python train.py --n_layer=11 --d_model=192 --n_head=3 --n_kv_head=3 --head_dim=96 --d_mlp=512 --vocab_size=965 --activation="geglu" --norm="rmsnorm" --norm_place="pre" --norm_eps=1e-05 --positions="rope" --rope_base=1910.0 --rope_fraction=1.0 --qk_norm=false --attn_scale=0.102 --bias="none" --tie_embeddings=true --parallel_block=false --init="uniform" --init_std_qkv=0.0338 --init_std_o=0.00589 --init_std_up=0.0338 --init_std_down=0.00442 --optimizer="adamw" --lr=0.00254 --beta1=0.9 --beta2=0.98 --weight_decay=0.061 --lr_head=0.0127 --warmup_steps=244 --schedule="wsd" --decay_fraction=0.673 --decay_shape="sqrt" --final_lr_fraction=0.05 --batch_tokens=65536 --seq_len=128 --doc_mask=true --train_tokens=245200000 --steps=3742 --dataset="wikipedia_en"
MLP neurons of a small language model. Each row is named by its layer, matrix (gate and up: input weights; down: output weights) and neuron, and shows model dimensions 32-95. Each number is 200 + 20 x the weight over its row's rms, rounded and kept within 0 to 999. A neuron's up and down rows have the sign that makes its largest values positive.
After each neuron's rows, "fires after" lists the tokens most often just before its 100 highest values on Wikipedia text that the model never trained on.

L2.gate24,194,184,188,197,201,205,201,188,168,208,197,181,187,208,197,193,198,222,159,209,227,189,167,240,183,198,199,202,220,218,236,189,189,245,206,199,217,224,190,156,190,220,161,207,228,169,207,234,203,212,214,195,225,199,218,189,192,183,199,193,194,191,212,161
L2.up24,229,243,176,183,242,191,220,195,212,212,198,195,228,200,179,200,236,193,209,190,198,202,188,206,176,166,189,202,204,222,239,192,215,196,183,187,193,256,209,223,210,227,189,211,207,223,205,225,163,233,215,179,199,217,207,213,197,187,167,200,220,231,177,195
L2.down24,225,198,188,203,188,229,195,202,188,180,200,216,205,193,213,231,199,181,163,186,171,209,203,176,245,228,244,234,199,208,203,174,193,175,209,188,174,240,208,188,216,233,217,203,250,226,187,219,222,160,198,162,201,177,209,201,182,204,193,213,224,173,193,230
fires after: "9", "′", "1", "5", "em", "."

L2.gate305,196,200,174,240,192,198,184,220,187,199,207,200,188,175,222,153,195,189,214,205,215,183,216,217,198,189,220,179,189,197,191,218,205,178,180,206,228,216,204,185,207,225,206,202,159,172,195,252,213,219,191,189,232,182,184,218,192,179,191,231,202,199,183,192
L2.up305,208,225,245,189,204,197,199,189,153,220,192,179,210,213,188,188,246,160,187,188,177,236,209,188,186,165,239,217,205,156,185,220,192,211,190,217,197,189,186,187,171,195,179,183,205,180,212,196,179,204,189,186,199,224,197,213,168,205,234,190,185,185,207,206
L2.down305,212,196,199,175,240,202,190,206,178,199,239,182,219,189,232,199,174,185,161,219,207,185,221,195,190,192,187,188,222,221,242,193,212,203,210,193,201,194,217,192,179,162,239,226,170,147,186,182,213,193,182,240,185,189,200,213,214,243,179,154,214,220,183,207
fires after: " B", " S", "m", "um", " M", " J"

L8.gate22,210,199,216,183,193,193,190,211,181,221,186,152,175,206,249,202,179,179,195,199,198,206,178,182,192,187,190,222,182,213,211,201,156,224,167,176,200,199,193,205,169,185,168,195,190,214,169,182,195,197,212,195,224,209,200,176,180,181,194,187,180,227,185,235
L8.up22,220,225,206,183,186,203,208,188,187,173,205,183,184,185,233,197,215,182,186,219,198,180,171,192,213,207,224,216,199,202,186,201,164,193,188,129,180,190,162,219,214,190,188,180,218,210,198,182,167,185,200,222,238,182,191,195,199,210,196,224,164,198,173,224
L8.down22,176,186,167,185,208,224,226,196,198,194,197,224,182,158,178,201,213,198,208,214,189,234,190,197,185,216,186,226,214,171,216,181,188,209,197,221,209,229,249,228,215,217,244,228,178,215,191,224,190,197,205,186,163,209,198,206,216,219,188,216,201,204,168,176
fires after: " d", " en", "\n", "–", "er", "|"

L7.gate163,202,207,202,206,213,159,197,205,213,203,225,206,173,227,225,209,206,230,188,207,212,202,176,199,180,192,232,223,186,218,204,201,225,197,186,194,233,194,181,198,178,185,215,223,155,213,191,180,205,208,173,189,217,210,213,169,202,196,226,225,219,218,223,198
L7.up163,214,165,173,210,207,206,194,222,196,207,224,217,189,215,225,206,167,201,207,196,170,215,184,189,215,204,229,238,190,216,200,207,186,183,201,194,243,210,212,240,176,197,221,194,211,202,204,181,218,186,195,198,237,215,201,206,211,207,153,172,240,224,191,217
L7.down163,189,224,224,220,187,206,187,198,213,180,170,202,199,196,198,155,217,216,214,203,210,202,164,196,226,170,208,199,196,175,147,224,232,208,198,175,193,208,226,222,199,180,187,224,189,235,168,208,184,179,188,225,225,198,176,173,206,201,183,182,180,188,194,211
fires after: " o", " d", "c", "m"

L2.gate13,224,212,213,169,206,175,233,206,200,187,222,212,201,215,175,193,221,230,170,224,230,207,213,211,167,196,229,187,198,217,223,219,209,216,204,192,215,203,156,202,199,193,175,200,198,192,225,183,211,190,184,195,191,204,205,182,230,196,205,204,187,222,194,194
L2.up13,220,237,248,182,204,183,211,211,161,219,205,184,171,231,199,195,199,195,189,178,192,196,201,195,173,187,178,172,256,207,178,160,200,223,242,196,209,212,177,185,224,189,171,219,189,176,225,221,176,183,181,212,198,175,185,212,206,208,206,179,204,197,208,186
L2.down13,186,212,194,216,191,232,186,204,204,231,213,225,175,201,230,228,176,235,223,153,192,179,200,190,199,194,189,201,207,197,195,182,192,163,172,152,187,184,169,232,206,232,202,250,203,218,178,204,207,157,250,175,183,195,222,202,221,219,202,221,196,224,205,233
fires after: " s", " b", " al", "9", "1", " ch"

L6.gate453,186,194,175,182,229,215,250,209,207,242,237,207,195,173,218,205,206,187,208,207,175,160,224,203,195,218,196,195,222,227,205,177,212,183,196,195,180,215,170,178,201,216,203,188,162,165,181,198,215,220,217,191,191,184,222,157,195,205,157,246,212,197,224,184
L6.up453,178,199,176,212,180,200,179,186,205,211,202,183,209,220,219,181,238,208,192,204,154,213,215,205,190,180,185,190,203,231,205,151,230,203,221,235,213,222,165,183,191,243,213,226,173,197,163,211,233,221,171,196,192,204,189,173,216,185,202,224,223,180,202,209
L6.down453,236,229,181,193,210,215,189,213,224,170,196,219,179,143,217,225,184,211,160,189,175,193,238,179,193,190,203,189,183,233,191,164,208,231,216,204,189,191,230,175,217,171,212,250,192,199,201,203,197,221,211,201,206,159,196,205,194,200,212,218,203,181,177,223
fires after: " O", " T", " rec", " v", " V", "ep"

L2.gate347,189,189,161,177,207,206,231,237,205,198,225,192,181,207,180,165,190,205,231,184,211,192,223,189,183,198,176,201,180,202,188,174,219,168,205,219,190,227,214,199,225,197,183,184,173,206,179,197,207,190,202,181,183,194,215,181,195,201,186,224,213,183,201,234
L2.up347,167,169,191,179,203,188,199,218,184,197,212,157,200,200,179,225,186,196,178,231,215,218,172,187,212,146,225,201,198,203,235,204,187,216,187,210,207,146,199,191,210,181,201,203,201,190,201,223,200,215,211,201,194,215,205,225,211,173,202,207,221,187,199,201
L2.down347,234,194,159,199,214,206,183,212,187,211,205,216,210,223,202,201,214,203,192,190,204,212,198,196,167,210,178,211,193,182,201,173,190,212,167,182,197,213,220,233,207,166,228,194,175,200,200,229,167,208,207,222,213,227,195,199,235,204,234,190,194,194,196,212
fires after: " v", "ate", "om", "ov", " V", " com"

L8.gate393,188,212,166,185,202,163,169,185,182,213,231,182,157,216,214,245,192,199,184,183,202,211,208,213,181,223,212,213,202,209,197,222,226,162,224,176,211,202,224,186,200,204,203,255,191,224,195,174,202,231,193,211,191,229,171,195,217,228,172,216,215,228,156,166
L8.up393,148,210,193,159,229,182,217,189,231,194,206,212,215,191,217,201,203,184,200,195,187,207,195,195,196,186,197,213,214,224,188,200,240,223,175,222,211,223,196,197,176,192,249,197,205,181,213,206,193,193,192,192,211,196,217,175,198,225,185,221,200,189,209,213
L8.down393,214,195,215,213,190,201,209,164,198,178,238,207,200,203,205,190,215,208,208,202,193,190,197,193,230,194,224,228,217,214,204,180,196,208,210,209,191,220,205,199,178,208,212,205,212,225,204,185,191,188,175,257,201,182,199,173,180,217,239,197,178,205,191,181
fires after: "m", " m", " Ar", " d", " ar", "s"

L2.gate90,165,195,180,213,202,188,222,241,162,210,184,216,207,198,203,182,170,196,153,195,187,208,176,217,193,200,144,189,191,247,209,200,197,197,209,196,224,218,181,221,163,171,192,204,187,195,147,210,185,216,207,207,210,216,201,168,210,147,200,189,215,185,173,173
L2.up90,181,208,214,196,189,186,160,203,205,204,210,187,197,196,221,152,187,174,229,191,181,202,195,204,242,220,193,201,219,215,177,196,189,202,236,182,208,197,231,174,174,187,203,201,165,199,200,207,195,214,222,210,213,229,217,200,191,220,233,197,148,197,204,218
L2.down90,198,170,223,166,210,200,190,217,193,232,166,166,215,240,231,174,174,218,261,144,224,208,189,192,146,197,181,201,183,196,229,223,207,176,166,178,184,194,206,182,227,222,199,224,204,197,219,184,218,175,214,234,212,187,169,200,210,156,218,180,220,196,218,199
fires after: " R", "r", "ac", "l", "R", " Is"

L2.gate466,193,243,189,206,178,209,173,193,200,194,223,192,179,190,200,200,191,198,185,197,196,211,189,188,166,189,177,175,189,220,179,215,179,179,207,169,229,209,164,230,207,212,188,186,177,185,220,171,203,205,173,184,190,218,166,195,192,242,190,272,212,173,208,202
L2.up466,220,203,212,193,187,234,178,216,217,212,198,221,182,198,197,211,204,191,173,195,187,217,207,173,199,214,217,186,201,259,218,165,235,204,191,180,166,225,209,215,213,204,198,180,188,184,204,168,209,220,176,195,169,199,219,223,209,195,180,212,210,192,190,200
L2.down466,189,231,216,218,191,217,220,207,193,208,207,169,203,184,191,186,192,206,186,194,176,215,181,208,201,200,227,214,225,174,199,206,187,178,230,201,200,217,201,169,187,174,229,225,190,183,210,180,183,172,249,228,183,222,200,191,206,246,179,164,197,206,173,221
fires after: "ra", " ar", " ro", "re", " Ar"

L2.gate211,207,204,219,176,215,231,188,223,221,216,183,190,188,184,206,200,208,194,226,237,196,202,209,171,192,203,230,158,167,179,163,215,166,241,223,225,140,216,163,228,188,137,199,178,187,192,205,179,191,176,210,196,188,219,222,219,222,180,201,203,178,202,231,218
L2.up211,200,191,184,188,185,224,231,211,212,188,210,205,225,223,217,223,188,207,213,220,193,171,175,211,161,200,225,163,205,178,158,185,205,181,216,198,195,208,215,195,208,181,189,203,161,143,212,179,213,167,197,192,164,193,213,197,191,188,211,209,178,196,196,198
L2.down211,192,233,179,205,225,207,199,162,201,211,199,220,215,200,138,179,234,194,207,163,183,212,219,220,184,229,202,180,181,184,213,178,187,213,195,211,191,203,180,207,177,184,198,200,226,202,208,192,213,232,186,201,191,177,210,201,190,197,209,157,187,221,182,220
fires after: " Pl", " al", " w", " l", "l", " pl"

L7.gate213,161,205,201,205,217,218,220,202,199,166,197,198,238,170,213,235,195,218,167,205,178,196,185,221,206,171,205,160,201,196,200,215,158,201,154,191,163,193,196,225,192,210,164,167,175,181,192,244,206,217,218,158,182,179,214,197,215,175,222,219,203,231,194,194
L7.up213,192,215,172,204,207,212,217,194,208,190,201,219,193,191,184,176,216,183,186,168,189,180,195,192,239,216,224,212,223,206,179,221,216,195,197,222,212,183,190,199,202,184,190,223,210,194,196,221,248,212,169,188,148,175,192,200,176,170,141,206,229,167,197,182
L7.down213,211,203,216,189,156,209,206,213,182,197,191,216,189,190,184,187,212,216,204,214,194,219,223,177,199,220,160,168,182,213,236,216,220,202,239,217,180,230,193,177,210,224,171,185,179,208,207,163,217,180,189,193,194,230,183,207,210,213,220,187,181,207,205,196
fires after: " b", " B", "b", "B", " he", "he"

L2.gate441,186,192,159,186,187,212,200,194,224,209,209,194,190,217,212,190,185,194,193,235,184,199,227,223,202,209,199,195,164,164,174,205,196,196,182,208,214,207,175,212,220,192,200,160,199,164,222,203,201,214,181,240,207,216,189,181,197,205,197,205,210,209,215,223
L2.up441,199,221,236,199,195,190,202,153,213,187,167,189,213,236,219,148,216,186,174,181,224,199,168,202,172,211,214,195,189,219,203,223,205,207,179,193,196,227,176,242,193,200,182,178,215,151,196,190,188,190,189,194,193,161,194,222,189,195,182,210,187,194,180,223
L2.down441,218,222,184,217,204,219,185,201,195,210,173,182,185,187,196,194,194,246,165,210,202,227,215,179,195,220,199,205,211,182,180,199,234,218,218,219,171,173,189,187,170,180,186,199,196,209,214,201,217,229,191,237,182,187,203,202,217,197,184,205,202,201,172,182
fires after: "l", " en", "ib", "1", " al", " l"

L2.gate435,213,218,229,177,207,200,180,235,179,207,255,208,210,206,212,176,204,190,216,159,208,174,227,186,189,224,182,224,235,183,181,160,218,183,228,179,209,208,183,173,196,177,159,185,177,197,174,188,182,175,192,201,198,201,205,199,230,203,219,227,200,219,211,192
L2.up435,191,214,204,220,191,198,199,209,184,211,195,181,173,175,147,200,193,172,190,174,229,167,184,204,161,217,167,224,204,191,236,219,194,171,191,177,197,235,199,219,193,203,164,200,229,201,224,215,188,213,158,192,241,183,256,239,214,206,200,206,237,210,173,226
L2.down435,187,197,171,190,198,200,201,221,192,243,192,206,212,219,213,191,204,200,212,202,197,207,211,202,197,202,191,203,202,217,191,172,186,204,195,220,198,188,183,178,186,197,221,205,178,204,204,190,207,181,200,202,172,198,186,190,215,210,222,206,208,193,206,164
fires after: ",", " |", ";", "-"

L2.gate186,174,210,168,219,181,186,187,235,173,196,204,200,181,201,216,169,169,193,161,180,226,188,212,193,197,215,184,199,182,198,170,189,197,164,191,218,208,190,202,224,198,195,214,201,196,168,199,201,237,208,180,172,189,207,172,184,190,168,185,224,182,221,157,180
L2.up186,179,224,197,228,163,176,179,210,158,223,228,195,209,219,222,175,204,178,165,171,229,188,181,201,180,228,178,205,194,189,215,204,226,196,189,193,180,217,233,192,208,170,216,232,196,230,194,198,192,194,151,210,217,172,189,182,192,193,174,151,196,211,203,212
L2.down186,152,203,221,215,190,178,203,194,181,206,183,205,233,224,249,186,195,215,215,166,207,175,223,211,165,209,208,187,176,190,194,195,219,220,219,224,194,230,208,193,204,208,240,183,174,223,183,206,214,215,193,209,164,194,215,209,212,219,195,203,205,232,171,207
fires after: " R", " r", " M", "r", " J", "R"